config = dict(
    n_layer=9,
    d_model=320,
    n_head=10,
    n_kv_head=1,
    head_dim=32,
    d_mlp=1280,
    vocab_size=4096,
    activation='gelu',
    norm='layernorm',
    norm_place='pre',
    norm_eps=1e-06,
    positions='rope',
    rope_base=38200.0,
    rope_fraction=1.0,
    qk_norm=True,
    attn_scale=0.177,
    bias='none',
    tie_embeddings=True,
    parallel_block=True,
    extras=['capped logits'],
    init='trunc',
    init_std_qkv=0.0361,
    init_std_o=0.0448,
    init_std_up=0.0517,
    init_std_down=0.0517,
    optimizer='muon_variant',
    lr=0.00714,
    beta1=0.95,
    weight_decay=0.0,
    lr_head=0.00879,
    grad_clip=2.0,
    warmup_steps=32,
    schedule='wsd',
    decay_fraction=1.0,
    decay_shape='pow',
    final_lr_fraction=0.0,
    batch_tokens=[32768, 65536, 98304],
    seq_len=512,
    doc_mask=False,
    train_tokens=652800000,
    steps=10739,
    dataset='wikipedia_en',
)
MLP neurons of a small language model. Each row is named by its layer, matrix (up: input weights) and neuron, and shows model dimensions 32-287. Each number is 500 + 50 x the weight over its row's rms, rounded and kept within 0 to 999. Numbers have three digits each.
After each neuron's rows, "fires on" lists the tokens most often at its 100 highest values on Wikipedia text that the model never trained on.

L2.up869:486549460482500477559392618491571539475493442518442545413506484475539497461531510475551558469480515582518501487490515435534428600482476516546496444445530513372534458540532548471549462494448494466525443473611510512550402567627483560481433518461482435523473525416486540489505485541446463407481494554471512482453481567419531532501516581509475490397517605574515433501491444373444457491495477516498536439480537558523474599419469452476544481524464499431566471570532568479515586487543480563519527486503500470544539496510547543447457394521478518425396484417509518449546435438434551525515417412642445565403494573558414602494449497458531544457447450437462550539497469480484531482496496443499506421486492454498497501465461534390518528551550539473534536510420476456495597567479527
fires on: "il", "f", "-", "ine", "ou"

L2.up74:423516475437552508484406526482553465563543481616491398564580544573561563427511544397510463519421544540595490528551538458544542490461521555525502459448448475492529400490447562529554461679502567460453452460545528471454574440489547556515541577468525453524451546484588507496485489435481516591520491583537507438532509430537493474532492489503569543503509491440509635517444540464478490524531491494465511491430501444524560533539445542519512520406520491502465549451513493562483559408484444512527560513548432419574414508485503523585454574397453562525469427481450537448476477506504554513537483494578562536553505485475407468474510533559446454504447552536499494519602584486560594371537415486396460447525436461561436426521550509500517479463593577534480445432483519457529474423471516
fires on: "s", "le", "n", "st", "id", "if"

L2.up1060:483496418529572458391368508529578357438431597487468461540474482528439583484493527543517486552560478518519509489460467514475509499517503407506446551504501471461431485506446557569547491489523499455480450540529586594503442539483491450453556512490499567492607595476475583476421488571440594496466524535450479519449513510493563471440592407500491539468536542510424527494540527494409502477458499492468562547453545550565475478492558377423443548561464450492491513494498578497425484494570463485565533461565483466537460466420503625529457625440485548531483475466565515418449455526509590494484551411556444528516462490548481455413566575467486491529487515509512590481509446435411523488455505442396584595491458470529499491450559518513518482511486520476476449490498557478437429557553451
fires on: "st", "ed", "our", "ow", "s"

L3.up599:452471486513448552451466498523506483464468524444489442438492584503524489392487541526503396445421605556537558498469475412511539489439558490579479530476491405467346508510544511539488488466553551509532417472433510473411540567424529488510491533493627385483526482516383531442465565493474532530476473493503609411458495440488540473527421522482482526420434477589431441480437516542496546629553495433463491564521465530423448506538547603461499454402457476455475588528575435483460555530444521481541503472527556458434579432573490525594490500512527478482485468506491545469516532483557459581536421379506533446497538490506430441543492562578514446562457444563476539483470427610442547515563572476488470557515476469541469464462489507558428490479518505470512572532517504429467468506532450
fires on: "9", "5", "ar", "8", "7", "ron"

L3.up207:479441540454532549492484513435463568466478513477596413482548546481519567581517611556443531404561496426477398572616441544536525408510518481535593487513486566453438506562618492432454483481606545472521438536557406499471560500463460567530472509498564462512434448479522471439501594519517493508499572514454547533512469487536544459415466566467499522559466522442502521564502463418432486560524495529522526538531458491548470498491514494531481458464523498435517438514535466377456584534397452404550528484510498593462451489520594456534489420528541429438637579525523497452511604511384484495572504559437506517407421591542546521455518488475498521468519580550446500464491421509531492592473509510466527555576504493443512377519434484443555522524459542436515546410502474523490527524483506
fires on: " is", "\n", "s", " has", "ide", "om"

L2.up126:382420504469547521535557488542496421518498462549563436507487494551433466372573526460504503435376468497504474425465458535494484603534456536498391460499550522478438501477506432536473624446472465515530487597477459527580446472506569534467516491517445615512493545453479412503475486484429501547639508549492481551481503511405501517484474538551390508479579460545473514599547507511422434455523467479493574454579515516505477396582499467566450441557556486612458515538501531372544508494519452622429434476498485547441495453445519539430394498496449528446554477541541517481556491432497474532459435485521478526438537539601531412542464563474494487480528510501411499398468522494553514551437514585396517561429468414508434529439469572565496481516483521427555474455448526440383519548542475
fires on: "-", " that", "g", " or", " have"

L3.up990:516451498530442473480365530572460526510483513526492475540467535472504468452472445480451496451516421524516554466433460438516488478482536502602509605501418469470491488491371499455445430475376498468549431576477496522476408584462494488480469588564515496469379531470537521480464407458511483450512441448531388472375509497469544480426570512443544431461523488445452559485519441460566463512510504565497414511366565528572410517396521531585460485371428507486524450504462553518420437468444423492519432446534608530415507491426494406492538468550557501430444544523483428507444455501439549480441490474579513522579618489478637389507481526484517520554460528533431576495451473492532482382404488453543473531435533494474520482486502403392520526448405521545428447525434454505427428477503594
fires on: "ro", "r", "l", " Cro", "o"

L2.up1034:600506499393607580515545527545449452564519502445572457525450521489499563506565559468508567507474519501451517499471541493529545515523586530470556461493488451485516453445444481516582541424522480519517426509475464459489546475436490405504507428492464535407489504520477500469505477427411534552444518536449487504502497478408514481439574551395479418439573474581538535462534549457410515408506538565495505456427389384466596525403456454485381491504505463482549489500473493501478453578534507492435472416525495501526546507544474507461467469509460542485570506466560506460526523476487564632559531412582496605497401540620566436480439567464450579488530477575547532452456483465420499532535491432471565457559464463455397559457550502536521560457469511547472509505536529443519451509492503
fires on: "y", " to", " |", "ead", "and", "ately"

L2.up936:505543444482411455476535474457541518522494534530517468545537586536450427453485560565529418404522451485433445440552529429375569477467524440540483474490459472539536535499513551504489515545510536431456533557525558593528473556466512486458508557476544393483540442551444507481462413508529479584468503467562458529437477497471456420564516542504483573592546569484460496441546531508456543584538487527405509457559493470449497448506518518546546521493543437486583596549591460518544513492441558531580593439522551560494388531538485524567494509509477489480565448440464559466542525503456513571514466507546578494470473526608457452477436581570440490488563502415448535389380535521557482571471521573507433543477412556454564525460466463458537508501486577482437375517503548408481449458547493
fires on: " –", "es", "ep", "raft", "ided"

L3.up1073:416495511440508563535522508579506442557494489593436447475566445414491461485517440544481464426558477491452477473515538533560497539505599471508573526495478508550483481453474510421461495538457432542460529414491386524590485438468537471500503479441430514405391501477612530523537510487540459613428557418496496633408444452536561469512474505509477457485524422576524566517527486429514463560459529519516512490493462399528530492417583473523498462448532465471482498504363447548459476483445483486490448489389529498559530429400368573550456498572528528415478479600394542578440582531455456530466469484506507547545474507508477421487426538465452512481566585570518535477564514496447360484459489448567487486376574507444510508551395476503356503457433536562479522601508513462423527577415408
fires on: " |", "|", ";"

L2.up664:433401481503503524569563433412526482537453500425510544372588557592469435544419499483563472493472403450455500522578575525522517547487507577523513454535436512539521510433483399432439523506445410430622484581486543414630464544457517406467509416549472480478522450497453490529491469523544481520464479531499557502394451473538498493512513479558533548455471503442550543559538473437443507540530521527434542581494486520507488431460467505615517483485490519521541504451531477560544419490519527508515506536451507545511491464449459506442527483525571538574491566526448579467528509460521505521535544464419452509524513582512477444511550465527509451540437509540465507568514571513465442478423547518467619513469454481500637477567497448476496406496542565397445486617553429538584524474511447
fires on: "ed", "0", "os", "es", "ing", "als"

L3.up73:491496577462512532428425379540600539484444483479632515521557507534419534525434519478494523533532510457448442495514501565470470566479501482514484508582452419496513547498441541421505483413483514460477525543429512447464515510446506487523465462569444481549535481454437509485425421531378528554579473547414442495426474441458512490381523516568497461428462477444583549518533496493542462552500539441440544529458602468464466454488480454495518521530488405439521486496460498504457456567426450492428475497499510465506372458431461553452556551489513487436510533528481463501482487518460416447533595439543445508398487450469586450531367565506479432603408524489501494482471381474485465450507522406506406419475535553511501526560431476570491465491464471431536447505520455396419512642517501
fires on: "am", "al", "all", "ah", "ed", " Pal"

L3.up110:481458616485517537464470448412499508568445422465444520408495533597449453544601505561442478574495557467473461498435521525534476497463458435459609429500407447519513477537562536435490478416375457419412490415567511522511456499457472436468493517483456430507506539521541464481538537589489502472524463508530516482520494431435561489392454521415478448405470482582458502518508566440471519510427452527507472430499407375455483531530551528473409398517627417495386443511517507478515516496553412496458447491544485466472490488517470468498491511419474524379519530456433541552461476539533433568474452468484500450551533392508490551556449483470531433496506448570432580460435466566434467495540439496398441449519463521524557497473479398601463532448483475511430451466528526504499449503523506
fires on: ",", "el", "er", "ew", "itz"

L3.up858:524447534526509514462473456526496530505434559523521571492395507495487376460534459508564463528486544519489456511518413512494501560492450435533593565598564518521498453529536626464558430523463477563552464433482534527563565573520439538586525524434451501543507448507452520555501518469493580481521499372502495473465499524571572520463406478555487530414497481456491472426541477503448479488530476505387578495483443435590518509520507501452499467445620461504451471492448533493534523444442511519478475406458440351453492376395478512558506517444443427551441521456471479496577477501493469475497540516531495457554498469408466529568493532476456528530517472510468471483581380464439543506472544548493549442554564497492513545511514371544537521408503432428482474425522463498433515523542438
fires on: "h", "a", "ul", "al", "ar", "ot"

L3.up117:520599528556480462519444483517429463528490529541522447474423486590493452445552503505480378480432478431508597546431419506528401417500473455414475499485514413494446409504540508440536432541527525512476493556498499531543390483472487444597522483500543507421395487489605505472496453436587507521490533455381487403522581533496531501530461563521482540388465506568504519366508455552506537540477468531472506474566556414537527496361557558554508553549415552507472518435448524518483530510440505590475496442520458460523444451414476387430469472480499480484467585519509470437384494509531445540525524486541488452546530493449482548532530498457454445578484519556397491472533560528493524498515480468571456517530468495560480508610535409404552460526436556532403562478447506465575529454429529
fires on: "\n", "o", "w", "so", " bas", "ro"

L2.up715:508453562422461513532609521448515469438422441485526466499531501480532551464507481455505535602388516423558527485543418504470490497513487555411515512430529469498582483627429594485523564489544595446458517430492419477588480514459410446541470441520536413562553553496518548524442553538598495499510488488577469502519477431569599487541530505504519422624564490453516529533441589446410503528484441456558561493432535454465583482552496500498509471536452437591431476503460452449505584486552483416433525461493524399432536539525500491532475448548491441554595528451487531474492514487515531464530537459510513514486538518537479502440516553483469528493577587525520537478458458534461407488517480461518452516498487506559553428479534498496431463610494497388471451486537472420523414480418387
fires on: "en", "g", "ing", "ed", "n", "ach"

L3.up284:472488508452459585429574536477475470537465499552410520527477509539439537416499423487509480615500590551513520438459508378509488486474428465487447500569557526491488460479566585487564470446637543573471541503478549524488442474394521476506493316496511497440527520502431552477411526503514433423377456458571496427519557413586485478504474524496485391529489480473563559550542559437485530517475556587501583529452542442482433515462498499416568436497500504473506523507406519593418474566449476573427468486457460507419548487479495483465459550542559493437520508542536507458463433467523450456499517531511471503464504521505484539503528519416492527564477471549386520498462587515462462417573541594450441470422579484536453450461453462450433406462431551481490491507508600491461526499426523
fires on: "\n", "il", "-", "or", "ip", "op"

L3.up162:427531458503492426390477499459513497492530477478540453466491644518618505479462543520462534491453536442547503435545526462511442484540483465503469605461501517497539375598440506456475540370502417518481484539515503539435512536485475562496444481483438506466576562586483399463492510492544435530445493464498534586464544505542595479525535572469521502564415473585517496561640444463556488441487529476505420441523564469507550524479580526569469480567489455554514545500494405469373527473488536568538514444580527472433587522610455516534516490522486479571544508535597624516491524540448497511636475450521542563479477472488449493524556467519508461513530440499465426524618453436494482526513373499460583511521535449451538429489527487534532530550482492525521532483441452486453517470458537
fires on: "k", "ard", "er", "en", " right", "re"

L3.up398:379512488524490486565431481468504510559529520532528403570519459426466448450562452501448480589413501421498484446460501511578534499444464423495570504376525553560484420502399556464484477590483484540468408446515532499483488488405513467431591426489500533521520489510482564540537514393397578513430441443588595594395404554426519517503552468493490525554482541448533565401447466490487353501477475461483548386492561444494453504554469505457508535499510434529483464412480476513478499500473516441498500430435475449548442448465441488474544392468519571425496439529480479538524500462430499539476525517471476550615429528506489442561526474427535451440511486534496587477496458493430431540409447511455425505422492384426471475502478412533476511461526476485469484480530480464438412565389546
fires on: " |", "|", ":", "arn", "qu", " /"

L3.up230:458483530477452454462487474493518403404443462498498500451479552558475465460498414617493452508482491578442490427548434524568440557521465499463461429488494482482619477543453454466444474504518590378508484436538541446514543449475408390417453383524447576393542479471493590516561501461473545522499503550473521530444518480494566543479493491588601530450516499590450499483475506455534471520374481564497442539587473417476541542504517594566416507515482517416492447471605472552532471546509525442411455550528538472470491430458501489531450546448530508497488465562440485410514480509553461441539475438505443466544509483460524572525617567440468494475511527486435531513507582474406521479547516510494468487457518467438486438440457545539413472631573520453482452420454517518529612508353438
fires on: ",", "o", " January"

L2.up490:424411487435511534527424484436498535538518528403513541475550494497479458481441502506427414427419543517550536449599445504456506514519486419569480473598585558527490501543478450545443495457406509600546520428558532593518509529459470509548438455442513575498525548510555485610517560480541510374549537425562523543577509552462479488541653499430576581415523452541506514441503436488548524504574455502519531519497532530437493507553503566472518565524504560477453460470431498506528494462474524489453485506455553437475576530479468476559421513446537468394555424572513565496579633450520461533501644495467510503447461491485581512581519578507472468469415511476482548498487449476530470420588471389602547446594494509477576466559534497484516558513479501523562460482439480414455533380551476
fires on: "O", "I", "S", "P", "R", " The"

L3.up441:458571452517470490527437434482555501502470522604434486514465547566568466372496461475516386492454402545527447529604489542504512489461420525481505458534498526546513517466506623476470450491506462449509496400566469531515454475453460558502495451557450494529464478527434493518510605465522591519500532511461403495490532441469424493574440439586526539574526545533558566494522561449434495463493455491525500433495457572516462392406612487581512552497584475499556530427542509556532468460513614542456499556586550531544462430537496450465530587507524488510390498471531462511475518526524416625393530377508452419464570504466405498501425537434573428360476489569478576500477437533470566433527455489474470571505556580472480525538427513542457574448446392490445442542472487527530512515549511
fires on: "ip", "c", "et", "b", "q", "umb"

L3.up1204:520526516443541545517476511561595439521458606514582431511515442496484456412457598469431482450467524518495548506469465383531473567510494445592555551473518477632511415523529471495507508553514572488421484518547429504497504555551499511537475464528418489464480500462412483508518543478478456499503525450537429445424564515471488552594482499574506383601435554492446447479494419503393455450536420422521457453564491515611413482512536432499559440419538536524516436446566489508589492505443527484574450421545482523550551637511520571483537519463471513466485495541486571513489497469478555528465541453542460521506379483494507615515449461442495471457479518513392490606471497462427538499509543485601428509593552463536504499434527550470412441520464491512484501473413508526482463585470473
fires on: " there", " as", "re", "ric", "ar", "ron"

L2.up593:562531512518546488349557462532485494524540506498420460494546524511466539539413494564536534546468518525572461516432415473512520518491501514476572435513445546512525471514526498461456547491410443539370457503463454536485499541413464534515537528475509493520452542565543458540508584538465442482402475448482408536450492424472503534459526461508460427439427511494479534526510583445495463490660456416499561487507581482528465489464495497454480488485534543537487486523466612507485501491497485502496572515603424437437475478591575604460486566513466378539526446518575534483477512409439601574533525532599542532519526509559528499466446497408482539548588531526467460507518543458493446521566454461488538466417531480493631439460475452480474479536579393456468518459512545460548543451542470
fires on: " –", "as", "-", " -", " of", "3"

L2.up412:574452546546396592583524480480560481471453454598516433491448401551545482506531537496463419508537497508502495474532510424419430546553496566451412458582425433455456570593440504527474545522557495539507526502448512561438487505524495602545482480451542482477479429512453419571490441404569578465510568519422435537486471555525349461470549519554559467513496412513492507448506545478449450476572401495389447493567561525537493510453522518507524508472420434469602652421452533501550591530494427568429458510482524574562438477480517511498478544476490533456496513463540440437487542582516523495520517414490528477526529489576468553493544559512481423455532552453469438480453406519474378493470470418509431486514427485521443476602528556445455559513516565474583491632474494513507446543552483
fires on: "\n", "i", " on", "ict", "red"

L3.up267:511475536479491546490552494570527425460486514518489484434541544498510543520586524550467463552497472435545477498502538473523478437504462458578538400585609583497524562594495488577516416459429560523506625419490444514470427578545501536582411557520601496496481518557391457530536580480537470489488477454556486424469522535535509540475438506474599495495466529566486562431540557522524495481534533541471420513527527502514504446551469611509470575527568514462546439410539532507556461509475501383498461478516585583474397522398534489507484445519456508407478515441514459466481516474592397441556491572477598549520468481469571362448525556577519526542558457445535431590496545545495497421478465580524416608534527508479558525572430513506496537487521474510469514458414433507532581437362534
fires on: "y", "un", "er", "ass", "ul"

L2.up60:498588518478429500509467580391525507515459461480617499466553481453503475419450665548556578557429551494563366487517355590580518389495452485489477511501554463535520421461519454472553560483537430501456491483440553598541386478432501412568577452438481556454493429427544510444464467527470485480491518482529504437579504482648427535460563384534477519536546505526500533553457504486563399505454487426594531469515462530474462420534456492482433436577521541485582463449546469525488472485448484540548490495421503542438558492496469555524571566474497527505521523482477526583540488464606448547516516556580490550490562425506458472495466399536431461522409525547461585567458453516492511483519407521477469480418484451463453461574520466472550508514574486440493541486499532490555466471465422
fires on: " of", "de", "ries", "s", "ation", "ain"

L2.up600:461432457532455522588603508493556435514427581453652471477506539457491454498465529449499512557496530509455396553389585534493479595506559501469576474408546547524483493536505483488445455495480495457509559575496479487602527507558491646525486487512540476528511552497504553450500521548542434541465534436489539530554499569465581499581450434443557508477470579430583560483420490458474490521448495555600474494513499426424428514544558496455514449504589407442516621507513569387446593457478508462474560457406469515452458439571546551543439487548506455548561408424378560532477455610539564565531503449466470592443515538471528477464506489550504434431520434454508551504466520471502449453437464492545503466511458483475495466458531471540569428482613532478481510499567471442529479534424508
fires on: "ine", "ub", "al", "all", "id", "ant"

L2.up350:528460533571551461478414585503512533514486467604621567527571485565414499456476471638432484537472452536586523524532454518473493398486478354473554420432444604594515533409440495459508479484525493525445514459476504487598510595494518500472491468447608428571576545476511548602498560416544458484531528479544511453513483564491491453510476527455505561470501540550394525482434478476523567487516585452457475515538559450457479547500389511555483410555559573485392597447428492447471449503499531522491502533531477498446518584548457449511423404476571411508530515506523533534451438542423512534446532490507462496535494503514468500496490504500554475493540535496466499464499413471525483493485467480465576526446520567569578424488541524485528501541508407459588461484473462415396535432524582
fires on: "ish", "an", "ham", "che", "att"

L3.up719:537498481510514579543511518624446561413465419476572468530389492468448589504546449541499451489423520572562519513483573578522377514540529541552521536498500499541498472452469510543573512483436568499518411462474573471540497477436469588483476434579508457506455564375498582468507485548528515520569483456659475475473449447451512464495442508480460505527488487575452475506502588565402535448467536580431444533515543468534536541472575551488561513465618418477544554404489447513486469512546545509488491477468539445560529520504478480398465512460471427508488622530489492506593509491501456489576515536449494505560446412615518399454408492551435405522516554527415474575489552538547439577492505428546487446482513492450531532514550500529604477566546480495479477456460565421503566461547532
fires on: "as", "r", "ic", "-", "ad", " of"

L3.up1270:440452449514483418564536399430474584507448590442457601469393498468559531565534502546506494549482530445483459467538525491430451428510558537471358460543534444539444518538454533446495451481497508349510511469591472506494558546532488450532473457471493524470396461518538603587454475435506532491457476480532518495548500461585485518477527532422579453541448585542460545440580442552523519514458445570481478464535400548536552469531583461396525541503482377474500458451386472477487475583424593494564443520464443538489479509425555438510489466508499505557481528445527532517567493621526536493486506402477464454503435539440483445453466556461493417527483478439523448484456563484561425475537505504572485577523498434508470533512449587517444519470609534481510615474559443423557507591539614
fires on: "ul", "as", "===", "ak", "id", "p"

L2.up902:525537526506530508531521455498494450530485448473474463546505451533578465454506456578515562409511518441461512514568530460453546548501543561565533555419554518541433513439395449487477495435497511440408488456509490473549555520450378443487450451513579462493590515583594435465499539489619461439453417417495495529415552463586520479495513444573477509501533495586510556452468535477495417504513609555500421491390438514458550494453522528456542447493523450527449536356532465497573442578441431535408586573618460630444537467535525497492462460524417604503553379509527538522504518512539540538512472455523461494480440531552585453501410449445439446559500501390514542580424491530573455555466568414485542468453498436507489511600544528443464510555571467524463431518553488458498418431444543
fires on: "on", "us", "ron", "ion", "atural"

L2.up214:495452593535439439528497528450555512525459518450460481528559564502497423447503422527542415482428432540511566476546475541463601486428429430616508555479534538499624476552432604554463543553464470471554525487492512468531528524450447482448533544421542491476622470535529540504531510511508525518517399552512497574491481394542461534447498487552539478570423480502473564551493585478530431431620500559511490473563546509468571552513513519446473475535437502547496590390557526448571512521501500430548513524442399545500460516517475507557568461443591494417526456491477548461524476457401487563474408424501504480453520477454516453491508439470549441525498444436480493481403519419508498519431524505497530561487563442476599506437433514498362493512481502575515395482503478431487464545567555
fires on: "-", ".", "le", "res", "ic"

L2.up507:604471499461479498492553527477581554490534577539448535544535496476539420437502439517473533554435502468518432450477610441493501523492404496556455571520549497439543501531501564500462485513458517529505506546504462386478430527479533474488444439462446419565475418507529553522578496445506498565470544439541470524505509595586513497502499463488455539598483587388518576419570484519468526463534605571529464592551497492441584606555538531511443481448460498506512476465408439510438514501487541464416362457443545522560526497461627483513527458557511464475573506565576464516436442542541420515509562547488574446412483495541475460510483479482471557488480448539449534428535454485603470527497390428412478486494454558546525466509425508481588543466421574464415469500541591623485479445452492
fires on: "re", "u", "qu", "\n", "m", "ip"

L2.up564:419502529511497412540480501536558512490553436530575446537460552578539528397514506519452389564393561456477425546639450550507545524473433471460489559510450483474533412528480535481513563446552496585484559455455490527478487496483580508512489524502490561457562459527543405443465468545506492584518485539497449445546558522491502442516494473451544455556580505475414489496467469524493481447512480523500515446437537547501547400450398505527585482602512539562506512454524519538412467578497496556604492467490512443483419569545499553506473602572413458496442455495486506448500501517551416412524562445605461468568505511461456421496463443543503547507497455468414461440607533526495461557431535510450520540526573478544529446503479451491450561447483468488473439508576547467404516522542561
fires on: "b", "le", "c", "s", "row"

L2.up791:483384495481552572463506485529454422540406452495466527511411506436436468517474582408622446403398480483516484480529516532451524488460473433537465554517625554496555403494530466418561502489515518516501502542539417520471544543534554547474471535504483533573528486505467502547468522537496462519520474464560490539491489530536537576485522385493423544507555542446466488360449462467440423463508583457502400530491501481573494514455440470534438523485485460495477497500401582579461565485447479480523437466524469400491490511472559529421502529603596594522445554520428639516430526447489549498614458472467491458425585415407466438411456543478460487497460564510570502469560442494572492485511534474467520530568524552509462499514555537485512569499538512537549498458512460541498682539528518
fires on: "as", " with", "s", "al", "acks", "ot"

L3.up103:453543455530474493493398441489535499573505639484467548505502471385491539422499506466451464564521532406427411464591484531513526497580510470556523516480488380542491499536509523449454437595399528445468573485453498462521506417465560534477677471514545458501470350463534460509480460454485473500503517501512516496493486547484503469469378522435589587525454544494403579518468403510585445480541518459490488498477498385465546563504577504495567413532445564511547559536459510540463552586401532524503554439529527477510418556345532542453571586455501413527477407497417526448534528491506484574488559499456510491558498499368482507510425531500537501546513513489496457482508516551506497457480553460591457468478486457588485501528416526504541404518464586494529505502474601454423568550470451
fires on: "al", "T", "if", "t", "ant", "all"

L2.up941:457490476475355539492541459366613492535484481498484519554442494503478527574532451545474459434510445498478436515504546541404474428487585522423557528415417496560525507485456473476423469502478496508527501559539439461647466436456462424565473510483554537445525530371542543452426464491566552503462441530549447486368516499527514465450518489549524470517479536528483516441434543459507549452472537493435477435529524439613518502548507488590523553508555532592495629442502458451548503579462538446555460540585469424484416469463473451556432557508455518478544552479586597529525511512531519496561521527525496530466514540599439412530504535499495533560550458500469450453521503525492542378455582431438493491492495508521457442455493584477561425579483537432507410533465544395492574499499487
fires on: ":", "as", "ed", "ic", "ul", "ology"

L3.up28:549504575498533444540488498473459453425466450582495519489523652490453443443538459547500466397556478464502513474478532465488445516468493535485453537526605601616482513414452499523514490505397579553532547449499501388502500444488519455487472638521458522533518534425485472423455469414544489528544470531505530478486471593421570531456520520405517539569539492552375576340488581428451542468515487545473472487384506516552493504475482556494598515497431549535531472590486506395446567567446568434508479494425519362448445464474478535496398354448491532435491458463527472554588498495509525563600497546492472542556584457482531446497458495397526583471526518499498495442520443496475555434584489469528483518459570542438462507533537473494520515487534458454620516443513519456504568566452546
fires on: "as", "or", "y", "an", "era", "er"

L2.up233:493473471413502476533505370544474516455479577437506558531431561479392418560542495449538469481481521463472477529532382559499382481537449500523426441460531452413453433519548467452552520444467559350551491516371515535580605522532510488431573498474491616524466506438535542522445494500465495485543461519548468491454479609488529540526487468534474477480520526414567423432506476478434454474499523488459511561525488566379570425452465566513442479571563544466513537500437464423613509535540514525500488399556500443449467510446563445442578510594558542486567483534468575416519470498447536423532527440643441571479477497489402481513530511472464535563508432482442482509530633531514511520506532434556525516617537623468565492552470481524480555532487478444492498420508555505469558552438490
fires on: "as", "ad", "il", "al", "ep"

L2.up1000:611479559565477610443554536470527440607528484495452452521462536436443426505406447508514483553496466443526479574545549527523553482513456514483539512499450496499475457641437538547488504479507489386496477423544447512507483468464464400608500506475534456470513477459460441432498543437521546490484454497560530558488556512462531528595496516515460419539530579502547560471550510501474594522487488587551533498470534370452554440449491492438465463568644556541447515410523575479436533446541487413501406495492563536423433604467556509632532509509357454456485473405593496479501491580478595436532531462468540600477467562479484527533535506480532399587517564514521525468395464482512526488415451545490489538494495503473522552467446491552490461464457493442551623487501467484552425400426468
fires on: "ed", "ot", "ay", "ach", "leg", "ight"

L3.up1087:483499495492528401469532567553488496507575475468491524533488460522490552470494571504508489478445497449516427470467478516545576521525533472512463525431498431462601427483476491522439455459588546511342478511515569427466471541403501572478546547462394484462488468432440454472613479423509385458411379481515455508530488544451597522514565525468529400413576557570531516445536495556456507512505500502463586495402493390508485501516514476555537538537541459538464425553468603475495598529555509526405505486463579488538540515529526484509516546575406540600489492504463550550515515463499493492607549412556474524445462568557535520493549491461473462572412522541433486450582566557450581402504487466540478505422522484452612478478534483429514484515399479580587470464464502436557488493522516
fires on: "1", "-", " of", "ing", "k", "f"

L2.up1274:555497484562477461461485421422547488564505527391487492448513590477430478406462513473519472515607526464473469525613477610442393464530375461528468455424501426564578425574438505499549466426458559506488555493526534530546524527461539530450414455513576436447527482450443469464452542515622512508455463469521462410523509487477422423431559481553563523606489462483455447442562487493500525409551471510472585505452422499492424498537554540606586467496412477539514503506450537494563530481458522483535521488594532566427413514534499471512470515417569551470547482475423590569511522531493567535458474468484427473454490496562525465533497506546542591600496561545473511529527501570530499571414532572418514506533576495433551499525500537509469459481581510512424531578525609501417559535515429
fires on: "ed", "as", "al", "ain", "hen", "able"

L2.up26:486506554555413562512541476463554526505407450528605379490522492488521436535558534474480463467471610533485504481438427404547502430539376436617503561446446431404355456546479475453409462490497485519525467399505450528526547561401533518539466549468625509533502405574512494553554490493554486446427505398502491467415567435478483450529503541482521547487545562524435564542507508464459542514474466410480458553512382577464551553533554432507480435460460524527554453658447602482467526444497531494582405534439575443491505531476516483492529503487502529499429515520524561547489531459493394500539440493469519502483608485532530478565485492517461525463503538452505430515456425563466523424615573437383470449512517526585479502439488578554495514512467538414545533542512431538471483449478497
fires on: "9", "8", "ent", "7", "h", "oor"

L3.up556:510522408505512523495557380526486426450498478474535484551520534453418435649520506422554570484472430449572446511381471496470490477541547532505540515416546530377495514554480476499425510460493405430495519555480462473513510473473641545463560484544514494550500506538569560512497515483443465540408496542531515571538488595498466522440433429493469459481536491499473455460464438487473493515501488505541534504438454452543491483508519481467509494466497495513493433438529560481379566500469522555552378561539536472469505466463513548586450538503451521383599501389420493459482457544480476576569442505491470452470601456454487530449472476472476558534509463527528494423470493533528419525490507501521473509460453491539474598576524489439487521565576592420396570560480479587524491502493515
fires on: "al", "ro", "ap", "ub", "b", "-"

L3.up465:443511533489478467479457527607451552458411551458558475520563458549492456507537454574518467487455495518451513477434510521520508471439464480542465525538476519525500514520500484475497436539515495386460528515532536539495472511497591504466521550462506496464560547572529584448453454521514484437489439461588479547481545518434483516502486455476577440532514497508532534605609466496438482490444476492484398461494540502550544543478521473504531421514502476579519451460454442516403509403537414510547496534528428564560617602534492462402464432421500480435552504485542593509477649566471493499545520511447613591458456476429440602448452523472479536464487562536571530572485446452378422490520523507529582466452534506524572528546470580521507537425420430523470427472471501480414473557548504
fires on: ".", "-", "d", "n", "um"

L3.up712:503486562580448533499450475432521493509449552484416576489460485496543497440460526516461507527545504564504506527564453619547488478488599484536431489518593456468510474505576418486448481499455500453430503515465525482412518621415493495535540568530521494521509436508394451541519459489487427437619512478510477436428529447494532546501486458480556556421462542487516552551473474554478530488590496502492523554570504471466476531438521491468481537438510426444463561503502438419429505493521587604393577477491462523498487411474498524397533503445523532480513548538519509408402484486514497424498542461550525478406405481455596408406503431538520509586486521450441502543489511413550585507473507549500496433523438527466535444562485459512526454498562514411524453539502425494520505454547472
fires on: "\n", "ed", "ended", "0", "5", "ide"